Weights of a small transformer language model: 25.9M parameters.
MLP neurons of a small language model. Each row is named by its layer, matrix (up: input weights; down: output weights) and neuron, and shows model dimensions 160-223. Each number is 128 + 24 x the weight over its row's rms, rounded and kept within 0 to 255.
Before each neuron's rows, "fires on" lists the tokens most often at its 100 highest values on Wikipedia text that the model never trained on. A number after a token or word is its count.

fires on: " " 96
L9.up714 [142 137 161 127 121 114 167 109  83 128  85 139  92 157 100 117 127 110  79  94 166 156 131 119 102 175 188 159 123 168 143 134 134 118  93 133 147 162 127 140 138  68 122 145 124 113 158 121 123 120 116 118 136 124 126 134 160 124 141 115 175 125 122  96]
L9.down714 [112 143 109 146 138 115 144 120 135 136 136 136 122 162  99 116 120 135 140  96 165 117 119 116 115 143 167 125 149 140 111 131 134 149 105 118 151 114 144 100  97 109 122 140 144 103 123 141 136 156 136 120  88 149 141 129 126 154  51  86 113 125 159 129]

fires on: " " 37, " (" 20, " led" 7
L10.up1042 [137 139 118 142 122 149 181  97  94 138 119 152  71 110 138 125 152 105 125  86 145 156 127 143 121 114 149 167 118 179 139 126  92 130 126 131 122 113 141 105 159 157 107 127 109 138 174  83 115 135 136 113 135 159 136 113 114  86 149 158 146 103 154 139]
L10.down1042 [115 157 146 171 166 146 139 100 113 158 124  84 115 131 165 122 146 117 106 141 141 112 142 132  91 115 136 145 135 175 128 120 184  88 151 128  88 155 115  89 158 155 133 115 115 119 136 165 123  70 132 140 106 134 131 150 134 155 112 125 135 125 126 121]

fires on: " f" 31, "r" 13, "f" 9, "w" 7, "l" 6
L9.up34 [110 136 105 155 131 124 119 144  98 115 153 191 134 129 170 138 159 169 127 121 147 139 154 126 153 141 109 100 104 126  86 102 134 144  95 140 110 161 184 135 154 155 142  95 109 161 129 107 106  92 136 106 110 102 130 140 123 102 185 114 104 139 120 113]
L9.down34 [127 148 126 138 123 156 194 113 117 102 126 130 112 155 174 152 174 122 109 138  96  57 133  96 110 138 144 137 116 151  92  96  89 134 155 112 147 106 140 101 119 117 112 132 107 144 150 116 178 152 144 103 109  88 141 137 154 126  97 142 105 116  85 123]

fires on: "s" 45, " born" 10, " life" 8, " age" 8, " |" 6, "Early" 5
L4.up1147 [136 147 117 111 148 128 115 123  87 152  87 119 146 151 130 103 143 106 135  96 144 106 134 129 106 167  93 106 149 143 111 126 114 110 131 141 148 129 116 113 131 133 104  76 162 145 162 138 117 150  62 134 146 106 124 108 140 123 138 132 143 115  96 153]
L4.down1147 [173 128  97 133 136 142 158  77 122 164 147  89 158 154 120 149 166 103 154  79  94 164 117 123 125 119 143 132 166 155 104 134 156 127 136 128 123 131 186 127 109  90 135  86 136 125 130 166  84 128 114 116 147 160 138 151 138 129 105 135 122 109 116 136]

fires on: "." 61, ")" 4, " |" 4
L10.up1270 [116 161 101 119 101 164 132 137 117 127 156 100 120 127 101 144 120 101 116 133 104 148 124 116 137  79 154 124 147 142 154 138 141 131 147 114 119 125 138 121 125 129 137 114 146 116  86  83 106 124  88 140  78 139 156 152  76 127 184 106 158 126  98 120]
L10.down1270 [124 138 146  87 129 105 119 143 157 133 155 140 135 105 114 144  87 119 140 148  87 111 128 145  88 142 118 128 123 143 150  99 133 114 147  95  56 144 115 142 115  86 152 158 152  82 122 127 138 131 110 149  96 137 139 162 202  57 201 137 135  99 111 152]

fires on: "1" 31, "0" 14, "6" 12, "3" 8, "4" 5, "," 5
L2.up459 [139 160 151 120 105 160 137 153 135 122 103 143 148 161 126 159 122 119 100 107 147 148 134 148 117 136 101 145 135 167  78 119 144 145 136 146 137 118  82 142 123 140 131 108 121 131 118 128 135 136 125 123  85 117 140 123 141 155 146  86  64 132 131 105]
L2.down459 [113 124 174  89 107 124 130  93 161 105 111 125 117 134 148 174 162 124 160 123 149 136 148 140 158 116  86 125 140 132 133 135 162 121 121 143 118 135  83 149 182 179 165 144 113 163 126 101 100 184 122  97 108 111 165 139 122 157 127  66 165 147 146 119]

fires on: "2" 28, "3" 17, "mo" 6, " " 6, "1" 5
L3.up822 [ 97 129 127 104 140 128 131 103 144  94 140 124 158  84 113 101 139 167 165 132  83 183 165 149  90 145 154 130 131 105 187 105 130  83  98 120 130 156 111 138 117 127 132 159 128 102 163 131 129 135 136  98 134 112 119 136 113 158 170 129 152 102 148 121]
L3.down822 [126 130  86 109 107  74 135 142 122 105 140 151  97  97 127 151 102 128 113 152 101 142 121 171 146  94 132 134  93 148  99 132 151 133 138 143 116 156 139 154 148 120 124  86  92 145 140  96  90 119 147 109 163 136 123 156  87 120 130 116 159 103 113 185]

fires on: "0" 35, "9" 25, "1" 18, "8" 13, "7" 6
L2.up1177 [137 149  86 176  86 126  96 115 140 133 107 152 135 115 157 141 107 156 117 124 142 112  51 166 123 180  96 159 115 156 126 118 126 132 163 123 120 135  92 115 123 103 109 139 149 121 136 162 118 166 134 170 149 111 108 178 114  82 152 141 134 135 131 106]
L2.down1177 [121 140 146 136  84 156 136 102 142 154 147 115 149 166 134  98 117  93 131  92 164 110 127 134 191 136 154 133 147 128 121 112 124 167 158 103 115 110 116 122 122 114 120 145 131 129 140 140 141 112 137 118 139  93 141 121 145 132  43 122 123 124 124 116]

fires on: " was" 17, " the" 17, " to" 11, " were" 5
L11.up979 [128 113 128 149 130 122 167 159 153 107  88  88 140 108 122 108 117  88 127 140 158 175 161 100 123 134 130 143 111 155 144  99 145 137 153 104 139 131  71 102 119 113 104  85 147 122 145 145 151 198  95 158 103  86 104 131 116 145 163 154 142 153 123 147]
L11.down979 [155 126  99 114  89 114 134 126 122 148 155 133 139 113 137 130 131 133 153 124 147 137 159  97 178 124 161  88 114  91 118 109 130 105 115 139 122 107 119 124 131 117  49 145 137 131  83  93 138 156 106 152 133  82 135 172 174 148 115 157 118 123 162 131]

fires on: " T" 55, "t" 35, "et" 4, "T" 4
L10.up522 [117 128 133 130 122 147 124 111 123 115 120 175 110 190  95 129 106 133 115 129 155  80 140 144 137 136 124 141 143 110 191 128 128 133 118 142 127 154 128 171 141  97 154 134  80 146 168 141 124  85 103 185 186 118 130 118  97 152 121 131 147 116 116 128]
L10.down522 [ 71 128 140 102 138 153 150  92 120 109 123 130 100 102 128  94 140 159 154 135 131  85 139 143 155 175 105 117 119 142 137 113 114 119 148 146 168 141 108 118 160 125 158 133 148 151 136 124 149  94 122 157 146 149 123 130 124 120 118 145 111 142 139 132]

fires on: "," 94
L11.up504 [ 86 121  96 160 104 140 101 154 162 133 130 120 114 142 136 126 150 128  98  72 136 142 151 134 111 143 113 118 125 136 128 127 171  80 116 145 130 125 141 114 144  88 100 114  66 150 124  95 110 113 168 133 144 143 119 117 148 170 230 142  17 122 108 108]
L11.down504 [164 135 156 134 109 120 104 152 139 124 191  99 131 112 140 114 108 108 110 152 149 127 132  93 110 236  68 126 143 120 111 103 111  91 122 146 160 118 111 138 123 126 117 126 130 129 147 130 184 104 125 138 129 148 145 111 128 110 166 128  62 121 195 120]

fires on: "ed" 34, "'" 15, "s" 11, " mi" 8, " born" 5
L4.up862 [144 109 106 147 128 106 139 125  89 123  89 128 162 129  63 146 132 138 154  88 116 140 121 151 118 141 105 128 178 127 110 133 178 134 168 131 123 124 121  89 151 178  94 112 155 127 134 105 159 156 105  97 179 103 159  82 143 170 149 135 161  99 115 130]
L4.down862 [ 91 101 112  83 119 103 141 142 151 126 100  72 128 131 110 182 122 102 130 161 132 119 121 102 127 111 114 102 156 130 163 107 123 126 101 140 145 141 112 124 162 161 116 114 203 120 122 144  88  89 126 147 152 128 132 121 119 130 153 156 113 167 162 144]

fires on: " of" 28, "o" 14, "op" 8, "al" 6, " with" 4, " for" 4
L2.up867 [145 165 139 171 141 102 162  97 134 117 119 133 142 151 116  92 138 147 138 126 111 111 162 151 127 100 145  97 155 165 119 126 105 127  92 131 151  75 145 153 127 106 149 134 127 158 127 125 146 112 139 153 121 130 121 144 119 108 138 114 136 116 118  85]
L2.down867 [122 135 101 144 163 130 131  89 111 118 125  77 121 162 151 139 101 150 132 116 124 128 115 160 117 128 145 120 130 119 153  66 124 107  95 126 130 141 153  97 140 158 112 144 142 114 111 116 100  92 127 142 147 119 152 146 122 151  27 132 106 146 127 149]

fires on: " " 41, "ga" 11, "2" 10, " order" 8
L4.up145 [151 151 162 161 169 124 150 112 124 168  56 143  97  95 119 114 134 100 114 171 128 148 147  99 112 126 145 134 177 142 132 125 116  97 124 129 116 108  97 135  98 136 126 154 162 134 106 110 127 162 140 151 111 106 161 146 139  86 124 106 148 141  97 108]
L4.down145 [129 134 186 145 143 105 152 135 119 141 149  98 142 136 125 121 143 125 105 144 124 135 162 110 111 123  93 131 148 178 137 196 102 112  75 123 121 100 129 129 147 120 129 130 134 156 141 158  90 173 110 146 138 141 161 141 133 120 102 130 140 115 115 118]

fires on: "," 69, ")" 27
L10.up481 [118 104  87 148 152 158  93 153  98 125 110  92  92 127 139 127 148 115 143 132 161 136 128 153  94  74 163 134  96 145 146 146 142 111 146 111 134 135 126 141 128  98 134 145 124  95  77 115  95 125 104 125 137 142 129 156 101  73 186 113  61 109 119 114]
L10.down481 [100 120 123 126 139 123 164 116 164 148 158  92 148  88 103 143 119 115 103 138  74 128 135 160  96 141  81 125 111  98 153 150 147 128 135 154 100 109 100 112 124 124 123  97 166 119 120 143 131 117 100 151 131 130 132 125 116 103 182 125 102 115 108 157]

fires on: "5" 22, " of" 10, "is" 7, "y" 6, "7" 6
L2.up542 [108  84 159 154 151 152 158 176 139  99 142 151 158 164 148 155 110 149 159  98 132 123 137 134 124  83 115 119  91 149 147 137 133  98 139 113 174 137 115 115 114 125 133 106 130 125 142 126 164 108  92  82 149 132 147 116 167  98 159 113 121  89 133 134]
L2.down542 [ 91 151 114 136 130 138 152 163 139 183 126 185 138 119 137 206 122  92 156 119 112 140 136 161 133 124 112 128 143 123 123 116 158 119 127 139 174 153 101 159 149 149 144 126 120 102 145 151  99 119 100 112 131 118 150 106 155 122 101 136  96 119 101 142]

fires on: " " 37, "0" 18, "1" 10, "2" 9, "9" 6, "\n" 5
L10.up270 [124 139 182 106 145 163 161 114 124 117 156 103 125 120 157  65 126  82 105 140 121 138 110 113 144 121 123 142 160 109 135 112 101 122  94 120 122 115 151 144 147 157 118 150 140 121 144 171 133 155 125 138 157 110 111 158 152  86 134  84 130 148 109 147]
L10.down270 [116 104 129 141  86  87 135 124 183 111 173 112 167 113 151 127 163 150 127 145 111 164 133 144 112 117 111 165 163 163 179 147  99  98 113 180 147 151 134 105 105  89 119 116 145 165 146 127 123  92  78 105 130 139 151 132 121 103  91 105 131  91  84 116]

fires on: " of" 38, "al" 7, "qu" 5, "|" 5, " " 4
L9.up1252 [103 139 116 149 136 184 114 104 150 134 154 148 109 157 140 131 111 133 151 148 147 167 139 126 146 144  96  97  95 107  65 138 127  91  69 134 118 105 108 192 131 129 155 116 141 123  72 147 143 137 135 125 112 146 121 102  96 109 126 139 121 148 118 137]
L9.down1252 [141 166 151  99 114 140 122 155 134 183 145 120 160 120 128 122 134 154 104 136 105 143 140 104 100 152 168 104 107  98 121 133 110 173 149 155 125 138 156 117 118  99 114 153 144 112 146 133 166 100 133 109  68 136  63  98 102  91 165 106 150 127  67 127]

fires on: " Con" 32, " bi" 12, " Sub" 12
L2.up1040 [121 131 172  93 129  68 132 132 103 125 186 137 133 125  90  85  99 132 113 139 128  77 168 115  93 137 120 144 120 119 144 153 164 140 124 123 150  90 139 116 131 149  84 106 126 130 173 118 109 132 109 109 190 153 118 104 148 119 120 134 109  73 138 133]
L2.down1040 [111 124 138 136 158  78 154 177 104 171 131 132  96 116 115 106 132  85 118 117 183  83 143 136  68 114 111 140 146 155 140 123  91 143 139 122 117 107 111 103 133 149  98 128 120 132 150 117 158 157  95 131 162 135 130 133 132 127 222 138 165 140 151 131]

fires on: "," 37, " Association" 6, " squadron" 5, "ers" 5, "Z" 4
L9.up765 [143 126 154 138 125 151  85 133 117 131 114 116 118 134 135 182 141 104 135 133  87 131 145 133 102  87 161 112 101 141 102 125 190 109 117 121 131 156 141 118 140 110 126 130 111  82 101  80 113 140 121  87 119 124 144 147 135  88 161 117 142 151 129 106]
L9.down765 [131 112  89 159 132 131 153 118 132 142 112 163 156 123 108 123 120  99 118 131 116 117  86 126 173 156 140 107 126 152 142 133 136 158 116 107 152  93 144 177 121 128 102 114 163 148 128 133 144 139 148 155 128 114 136 142  95 106 141 153  99  95 187 106]

fires on: " \"" 66, " (" 6, "\"" 5, "\n" 4
L10.up133 [121  90 147  96 105 110 132  99 164 129 108 144  98 131  99 152 176 160 160 145 156  93 124  98 117 107 153 117 103 117  97 128 121 146 111  75 131 112 114 158 149  91 133 122  95 116 142 123 113 136 129 113 123 124 125 144 139 122 155 146 108  91 142 148]
L10.down133 [130 121 138 104 155  74 151 141 163 109 141 117  87 133  67 123 115 140 108 122 105 101 122 143 129 151 164 138 134 155 153 147 165 158 124 133 122 117 102 112 141 116 143 136  79 128 139 119 148 118 156 153 110 135 144 136 135 127 156 105 145 120 126 130]

fires on: "---|---|---|---|" 46, "\n" 13, " order" 5
L3.up0 [171 142 141 143 152 119 141 128 163 138 101  67 123 125  94 131 126  93 168 113 103 125 122 113 115 105  97 102 155 124 128 160 122 129 111  79 141  97  90  98 131 138 159 114  92 129 128 123  90  72 141 102 140 115 105  81 137 134 127 117 108 135 102 132]
L3.down0 [153 127 135 105 115 105 109 134 136 108  87 142 122 155 141  74 111 153 112 125 125 169 142 158 156 137 150 115 148 146 106 158 144 104 126 114 115 111 116 125 135 142 144 174 160  86 118 121 100 136 132 103 130 116 114 125 129 107  91 115  98 157 138 140]

fires on: "." 93, "s" 5
L11.up26 [125 108 155 153 130 122 119  87  96  93 119 133 148 124  97 145 112 102 138 123 145 151  47 106  78 131 179 112 136 135 111 132 132 120 141 124  73 123 142 139 138 120 138 155 118  97 120 132 114 122  96 134 118 155 118 167 146 112 176  94 138 135  81 122]
L11.down26 [146 136  83 135 115 122 111 131 154 117 156 145 116 153 170 152 113 152 111  75 115 136 119  92 134 166 143 121 148  98 165 134 113 163 128 114  70 109 120 120 147 102 150 120 105 122  90 125 118  95 102 152 120 124 133 156 131  79 182 103 131 124  61  74]

fires on: "\n" 37, " name" 7, "on" 5, "–" 5, "dy" 4, " |" 4
L3.up982 [180 166 108 159  95 123 108 167 117 169 134 149 148 112 165 119  91  90 143 149  98 118 104 134 117 193 111 138  99 115 156 150 118 138 148 126 131 124 128 133  94 104 131 143 138 110 161 157 140 141 148 142 110 125 104 121 122 125 107 112 138  95 100 139]
L3.down982 [100 113 116 137 117 141  99 197 150 149 120 131 129 140 190 131  75 119 143 143 117 184 107 124 157 136 151 124 129 141 135 151 141 133 136 163  94 143 127 104 131 102 102 134 159 138 115 120 131 154 140 103 125 128 141 124 114 127 156 116 113 183 113 125]

fires on: "," 65, " and" 19, ";" 11
L10.up1261 [127  73 142 134  90 157 117 137  93 109 116 103 111 141  94 124 116 136 118 137 146 159  96 113 135  91 148 126 114 161 115 118 114 144 137 115 101 123 100 160 148  88 117 125 139 104 136 107 114  81 137 128 126 139 122 144 128 144 214  82 101 108 137 129]
L10.down1261 [154 143  93 109 125 109 137 129 131 111 114 164 176 114 100 116 118 128 119 121 110 119 111 139 130 163 141  84 104 146 142 123 160 107 128 125 115 129 112 143 135 101 163 123 118 146 116 114 186 138 148 128  99 124 145 137 148  92 154 119  45 113 146 192]

fires on: " the" 36, " G" 11, " L" 8, " H" 6, " Con" 5, " general" 4
L11.up627 [140 127 109  95  99 132 137 150 119  98 143 141 101 109 134 126 140 145 125 156 109  95 119 152  89 126 127 113  95  72 173 142 129 121 114 113 139 121 144 113 113 128 128 125 146 103 185  88 144 126  89  95 126 126 127  89 154 140 177 177 144 116 120 126]
L11.down627 [134 106 140 140 113 147  81 128 152 143 100 106 130 118 120 118 132 110  87 139 143 152 144 150  89 124 124  80 109 116 145 132 124 140 101 120 142 168  92  95 121 118 143 104 115 149 150 104 111 159  84 113 154 134  94 120 115 126 178 180 109 130 204 108]

fires on: " to" 19, " be" 13, " was" 10, " and" 8, " the" 7, " when" 4
L10.up479 [136 101 161 141 137  90  99 122 143 159 106 110 114 115 154  88 135 118 112 130 162 176 157 101 159 146 115 170 116 132 125 124 140 149 132 133 154 118 123 150 164 163 139  84 132 104 123 114 151 150 129 122 139 164 102 122 149 143 190 105 101 154 172 187]
L10.down479 [118 113 152 154 127 128 116 186 129 138 130 117 139  93  99 136 170 141 118 114 136 140 124  92 110 188 132 139 128 119 117 122 159  82 120 131 101 120 169 114  95 135  98 130 144 129  96 121 101 140 107 126  78 119 157 167 143  99 226 116  76 100 175 138]

fires on: " " 31, "9" 16, "1" 15, "0" 10, "8" 9, "\n" 7
L10.up867 [120 130 150 114 136 130 104 184 116 129  98 164 124 131 167 131 154 106 153  86 111 132 162 106 146 128 176 145 135 151 120 129 111 148  87 105 119 152 138  99 117 173 135 121 151 131 149 112 151 178 179 159 164 123 184 129 111 101 106 104 138  79  65 120]
L10.down867 [137 106  85 149 105 139 131 136 186 111 125 123 141 114 121 115 114 119 140 140 139 139  77 112 120 150 148 131 136 185 157 124 143 121 144 162 113 111 141 123 119 100 104 164 145 168 149 134 113 100 113 108 144 160 165 169 120  96 110 113 119 132  94 142]

fires on: "," 46, "8" 9
L10.up186 [143 141 116 158 151 133 137 124 126 110 136 149 131 116 182 120 139 110  83 139 116 136  93  82 156 149 134 154 106 175 150 116 103 112 116 167 141 136 158 150 112 112 156 161 111 134  85 115 114 164 164 123 115 167 119 147 137  83 130 177 175 148 104 125]
L10.down186 [123 155 122 129 102 142 131 102 154 188 117 102 173 116 110 118 139  93 152 118 122 101 116 111 137 141 107 146 115  89  86 127 120 139 126 148 104  89 123 145 145 112 108 129 146 138 129 164 115  94  99 142 142 104 121 142 123 117 127 150 114 131 121 110]

fires on: "it" 13, "ta" 12, "t" 11, "al" 9, "ul" 6, "ed" 5
L2.up1071 [124 117 119 125 130 133 130  96 127 103 154 134  83 163 134 100 137 187 112 144 144 102 150 120 141 145  86 125 135 139 147 111  89 145 117 154 147 137 129 153 106 142 145 141  89 104 144 121 133 164 129  81 149 138 107 105 159 128 133 115 134 150  72 124]
L2.down1071 [135 126 108 141 114 132 190  75 136 135 159  83 126 118 121 122  99 123  85 132 146  44 112 138 182 130  66 118 143  96 167 184 153 184 182 133 132 164 142 162 162 144  96 136 102 158 165 107 118 125 114 102 137 172 155 116 115 139 108  99 161 144 131 150]

fires on: "," 64, ";" 14, "." 10
L9.up761 [160 119  74 134 124 133 104  89  97 142 106 114 129 129  89 120 105 129  66 130 137 151 135 142 155  79 173 146 101 171 152 130  98 179 111  82 113 126 154 115 107 112 131 114 132  91  98  76 125 137  96 125 130 124 144  93 123 131 117 139  80  85 131 108]
L9.down761 [112 115  91 163 137 141 127 101 137 148 150 139 109 116 141  96 108 137 109 146 104 135 143 157 140 134  93 114  95 122 123 144 124 165 149  80  97 150 127 144 136 143 148  96 115 163 156  68  94 152 169 131 106 144 158 145 122 102 199  92  87  86 149 114]

fires on: "9" 27, "2" 16, "1" 14, "0" 12, "3" 7, "8" 6
L11.up1071 [ 85 110 124 140 134 141 114 127 105 117 114 126 148 137 137  89 117  96 152 156 101 107 121 107 133 138 135  86 110 110 129 158  96 162  71 114 156 126 136 162 103 135 145 155 170  96  69  77  86 122 155 116  93 135 127 124 120  89 125 130 108 113 106 192]
L11.down1071 [138 102 193 147 110 151 163 116 145 156 139 145 175 173 137 153 150  96 156 111 116 171 115 145 111  84 128 113 126 146 151 159 143 123 126 156 126 137 121  71 107 101 184 150 180 183 125 148 117 126 121 125 156 160 171 130 127  71 114 138 141 128  64 130]

fires on: "1" 36, "9" 21, "2" 7, "8" 6, "ow" 4
L3.up771 [106 134 138 139 144  82 140 152 144  88 116 121 134 115 154 135 108 153 117 109 128  78  80  80  97 168 101 129 147 158 114 144 112 105 155 115 102 115 137 160 112 124 156 126 102 134 128 116 140 147 160 126 111 173 114 177  84 106 115 131 113 135 122 133]
L3.down771 [112 123 129 122 101 132 145 166 139 129 145  92 112 122 160 156 148 123 158 129 169 153 105 159 169 180 158 196 148 115  92 125 172 133 106 134 131 131 139  87 115  92  78 132 142 141 112 109 111 125 119  92 134 114 144 160  87 113 128 164 109 135 138 136]

fires on: "ing" 16, " to" 10, " For" 9, "ly" 8, " By" 7
L4.up297 [132 143 127 125 177 133 121 121 158 119 134 119 141 118 111 129 127 116 135 125 121 113 120 101 149 125 114 108 115 141 136 181 146 146 108  81 146 108 206 116 144 138 122 121 110 136 111 150 150  97 127 145 170 145  98 159 150 140 188 107 179 128 155 120]
L4.down297 [153 117  95 112 151 132 144  88 124 178 105 146 127 133 103 150 144 174 112 113 109 115 123 147 146  80 126  95 133 150 141 195 159 127 117 122 102 135 149 133  78 101 156 127 139  83 127 118 158 145 170  92 150 123 137 106 160 141  11 118 100 108 144 138]

fires on: "6" 16, "2" 14, "3" 12, "0" 10, "5" 10, "9" 9
L10.up1098 [115 126 128 112 105 142 126 172 148 144 126 134 147 110 131 133 130 128 135  96 114 185  84 142  97 110  92 101 169 187 121 143 120  97 143 115 118 151  97 146 119 144 146 139 142 112 158 119 149 146 126  99 167 137 137  96 108 126 164 119 133 139 145 141]
L10.down1098 [119 133 137 123  61 156 140  94 135  76 147 151  96 125 115 130 143 118  83  95 124 116 132 191 122 103 116 109 121  97 116 137 130 131 149 144 125 157 120 131 163 137 122 119 156 154 147 123 123 148  92 129 137 112 102 149 106 158 130 122 190 160 162 150]

fires on: "1" 17, "0" 16, "2" 15, "9" 7, " " 7, "–" 6
L11.up136 [143 125 136  83 135 118 129 168 152 138 102 107 147 147 120 122 170 117 110 105  92 154 136 109 107 143 112  95 206 140 149 127  97 106  97  99  60 127 133 141 139 147 138  96 126 133 156 110 163  96 126  95 142 164 107 135 134 136 174 112 140 129 140 130]
L11.down136 [155 172 133 143 135 147  91 132 127 110 151 160 139 118 158 162 125  99 131 116 144 121 140 172 101  75 129 114 103 128  80 146 122 127 100 165 149 154 109 160 163 155 130 135 126 139 117 111 148  95 131 127 117 121 108 144 146 115  93 171 130 139 111 107]

fires on: "s" 70, "es" 6
L9.up489 [168  69 174 124 125  93 117 100  65 136 116 151 103 101 131 149 101 132 156 129 116 161  73 164 144 136 161 125 111 133 127 111 162 133 111 105 109 165 143 114 105 115 144 128 120 132 108 126 133 139 115 133 132 140 122 152 140 102 153 176  73 117 120 132]
L9.down489 [121 115 142 119 176 114 100 131 137 111 121 134  91 152 168 159 133 128 101 126 125 154 141 129 112 123  98 143 141 131 130 121 125 129 130 114  79 142 131 150 129 100 117 129 140 119  62 159 143 172 116 100 110 112 143 143 123 114 156 113 149 133 124 129]

fires on: " f" 22, "." 16, "f" 5, " National" 5, "al" 5
L9.up45 [136 119  82 140  81 129 115 111 115 100 168 154 108 148  98 158 136 134 101 119 132 163 158 113 137 146 140  74 118 139 109 112 171 169  91  83 140 173 114 142 163 129 118 119 129 148 115 109 137 106  89  90 158 102 103  96 105 145 140 119 138  95 101  98]
L9.down45 [136 127 147 125  58 149 160 155 125 113  96 119 146 146 111 128 160 115 110  89 136 139 116  98 159 114 161 148 129  99 184 128 132 141  84 119  97 124 133  82 104 174 160  99 120 139 152 140 119 123 141 114 118 105 182 115 141  88 154 105 107 119 116 110]

fires on: "3" 21, "5" 21, "7" 20, "4" 14, "2" 12, "6" 7
L2.up231 [110 159 172 178 137 137 113 117 103 134 160 148 131 138 101 168 119 154 145  99 110  96 101 136 156 110 142 108 161 192 138 127 122 106 168 119 130 132  35 107 124  96 118  85  98 114 144 143 132 138 181 122 156 176 136 109 132 118 164 129 153 133 142 122]
L2.down231 [112 115 103 130 106 193 133 144 160 173 153 203 142 121 101 146 130 139 135 109 114 100 117 155 144 139 144 113 151 114 161 140 125 117 154 162 137 113 107 140 159 164 126 120 129 114 127 142 164 140 144 135 163 168 125 120 161 132 133  64 141 113 133 120]

fires on: " of" 19, "2" 10, " for" 7, "4" 7, "N" 7, "Dur" 4
L3.up825 [129 119 117 182 153 130 117 119 143 112 131  73 133 122 147 123 169 104 175 108 128  94 118 129 100 130 146 128 128 144 133 182 141 119 123 170 151 105 120 125 120 119 190 157 128 112 155 110 101 119 150 138 115 136 111 120 137  96  98 130 173 162 160 134]
L3.down825 [ 88 129  84 170 141 133 110 139  97  99 122  92 158 145 142 129 175 129 123  64 129 146 108  94 110  85 142 145 121 134  93 106 143 113 132 126 131 158 153 111 109 141 123 165 136  98 102 153 100 111 171 153 135 107 136 107 156 112  16 160 108 134 141 124]

fires on: " to" 37, " in" 12, " on" 8, "ed" 6, " of" 5
L9.up372 [149  97 131  87 144  92 106  76 121 124 135 164 134  81 116 137 139  67 124 135 154  72 138 132 145 129  68 134 123 105 138 117  74 160 124 156 159 129 130 173 148 176  67 166  92 139 123 135 139  71 122 133 128 125 148 130 108 116 138 103 102 115 126 154]
L9.down372 [115 139 148 145 137 127 109 146 149  61 159 159 106 116 102 111 134 165 112 153 125 130 108 101 109 123  94  90 109 121 109 136 150 134 166 165 122 119 115 130 116 130  84 137 136  96 172 128 147 112 158 118 126 135 150 104 113 150 233 109 136  88 137 121]

fires on: " to" 43, "t" 8, "h" 4
L9.up160 [107 137 106 116 126 145 117  91 131 104 140 156 108 143 134  96 144 147  98 129 104  60 132 108 117 115  86 149 131 140 186  99 123 174 121 144 169  98 152 128 119 136 126 132  69 161 163 149 113 117 110 114 150 111 121 185 111 148 143  75 135  87 128 117]
L9.down160 [143 121 105 153 139 135 111 128 135 144  87 139 116 149 110  84 129 139 120 115 156 117 138 126 134 142 120  83 130 138 167 149 146 107  93 138 160 163 146 125 118 104 131 109 119  94 121 137 179 163 146 121 136 140 133 117 120 155 127 144 129 139 121 105]

fires on: "0" 25, "==" 21, " ==" 10, "flower" 5, "," 4
L4.up798 [152  60 109 160 148 161 121 100 166 110 149 160 147 122 133 119 110 109  88 129 121 134  97 139 109 164 127 114 110 165 140 113 106 103 140 134 134 121 140 129 158 100 109 144 140  86 134 134  90 120 137  89 140 152 162 128 118 112 125 158 139 110 137 154]
L4.down798 [108 170 113 121 137 145 146 107 107 150 163 108  97  74 183 134 128 132 114 155 146 127 115 130 118 144 115 134 119 124 101 120 128 188 115 141 136 168 111 153 124 121 131 111 139 163 127 115 161 152 105 137 107 127 110 107 124 128 252 131 101 159 145 130]

fires on: "\"" 21, " \"" 18, "s" 12, " co" 12, "E" 9, "e" 6
L4.up629 [130  82 114 131 132 103  99  86 162 129 136 118 150 146 127 157 131 122  98 134 135 111 142 103 112 148 127  91  88 123 114 102  95 121 121 134 137 139  82 168 123 133 104 163 114 117 134  77 141 116 129 100 127 119 119 140 169 118 159 159 145  97 127 111]
L4.down629 [169 132 108  96 139 105  89 121 125 133 139 168 142  90 118 125 160 114 125 135 122 103 103 145 132 152 123 133 122 142 115 106 147 120 129 120 127 119 103 132 104 110 135 135 127 140 130 155 124 139  86 111 103 171 133 157 120 136 227 129 168 103 111 117]

fires on: " M" 45, "\n" 13, "m" 11, "2" 5, " they" 4, "1" 4
L4.up4 [140 147 108 101 149  93 147 122 180 118  98 108 157 137 157 105 123 118 169 119 121  91 122 112 122 112 138 119 134 113 110 155 136 112 146  98 123  93 115 100  97 108  81  77 113 106  90 136 145  90 123 125 103 157 102 144 139 134 146 134 103 134 109 100]
L4.down4 [182 161 137 108 146  98 147 131 172 143 136 142 127 159 155 131 116  85 100 119 143 147 127 106 134 156 128 143 155 103 118 112 143 133 107 127 120 157 129  76 123 120 145 120 170 103 106 116 123 113 117 116 143 141 144 159 146 147 145  87 134 108 127 101]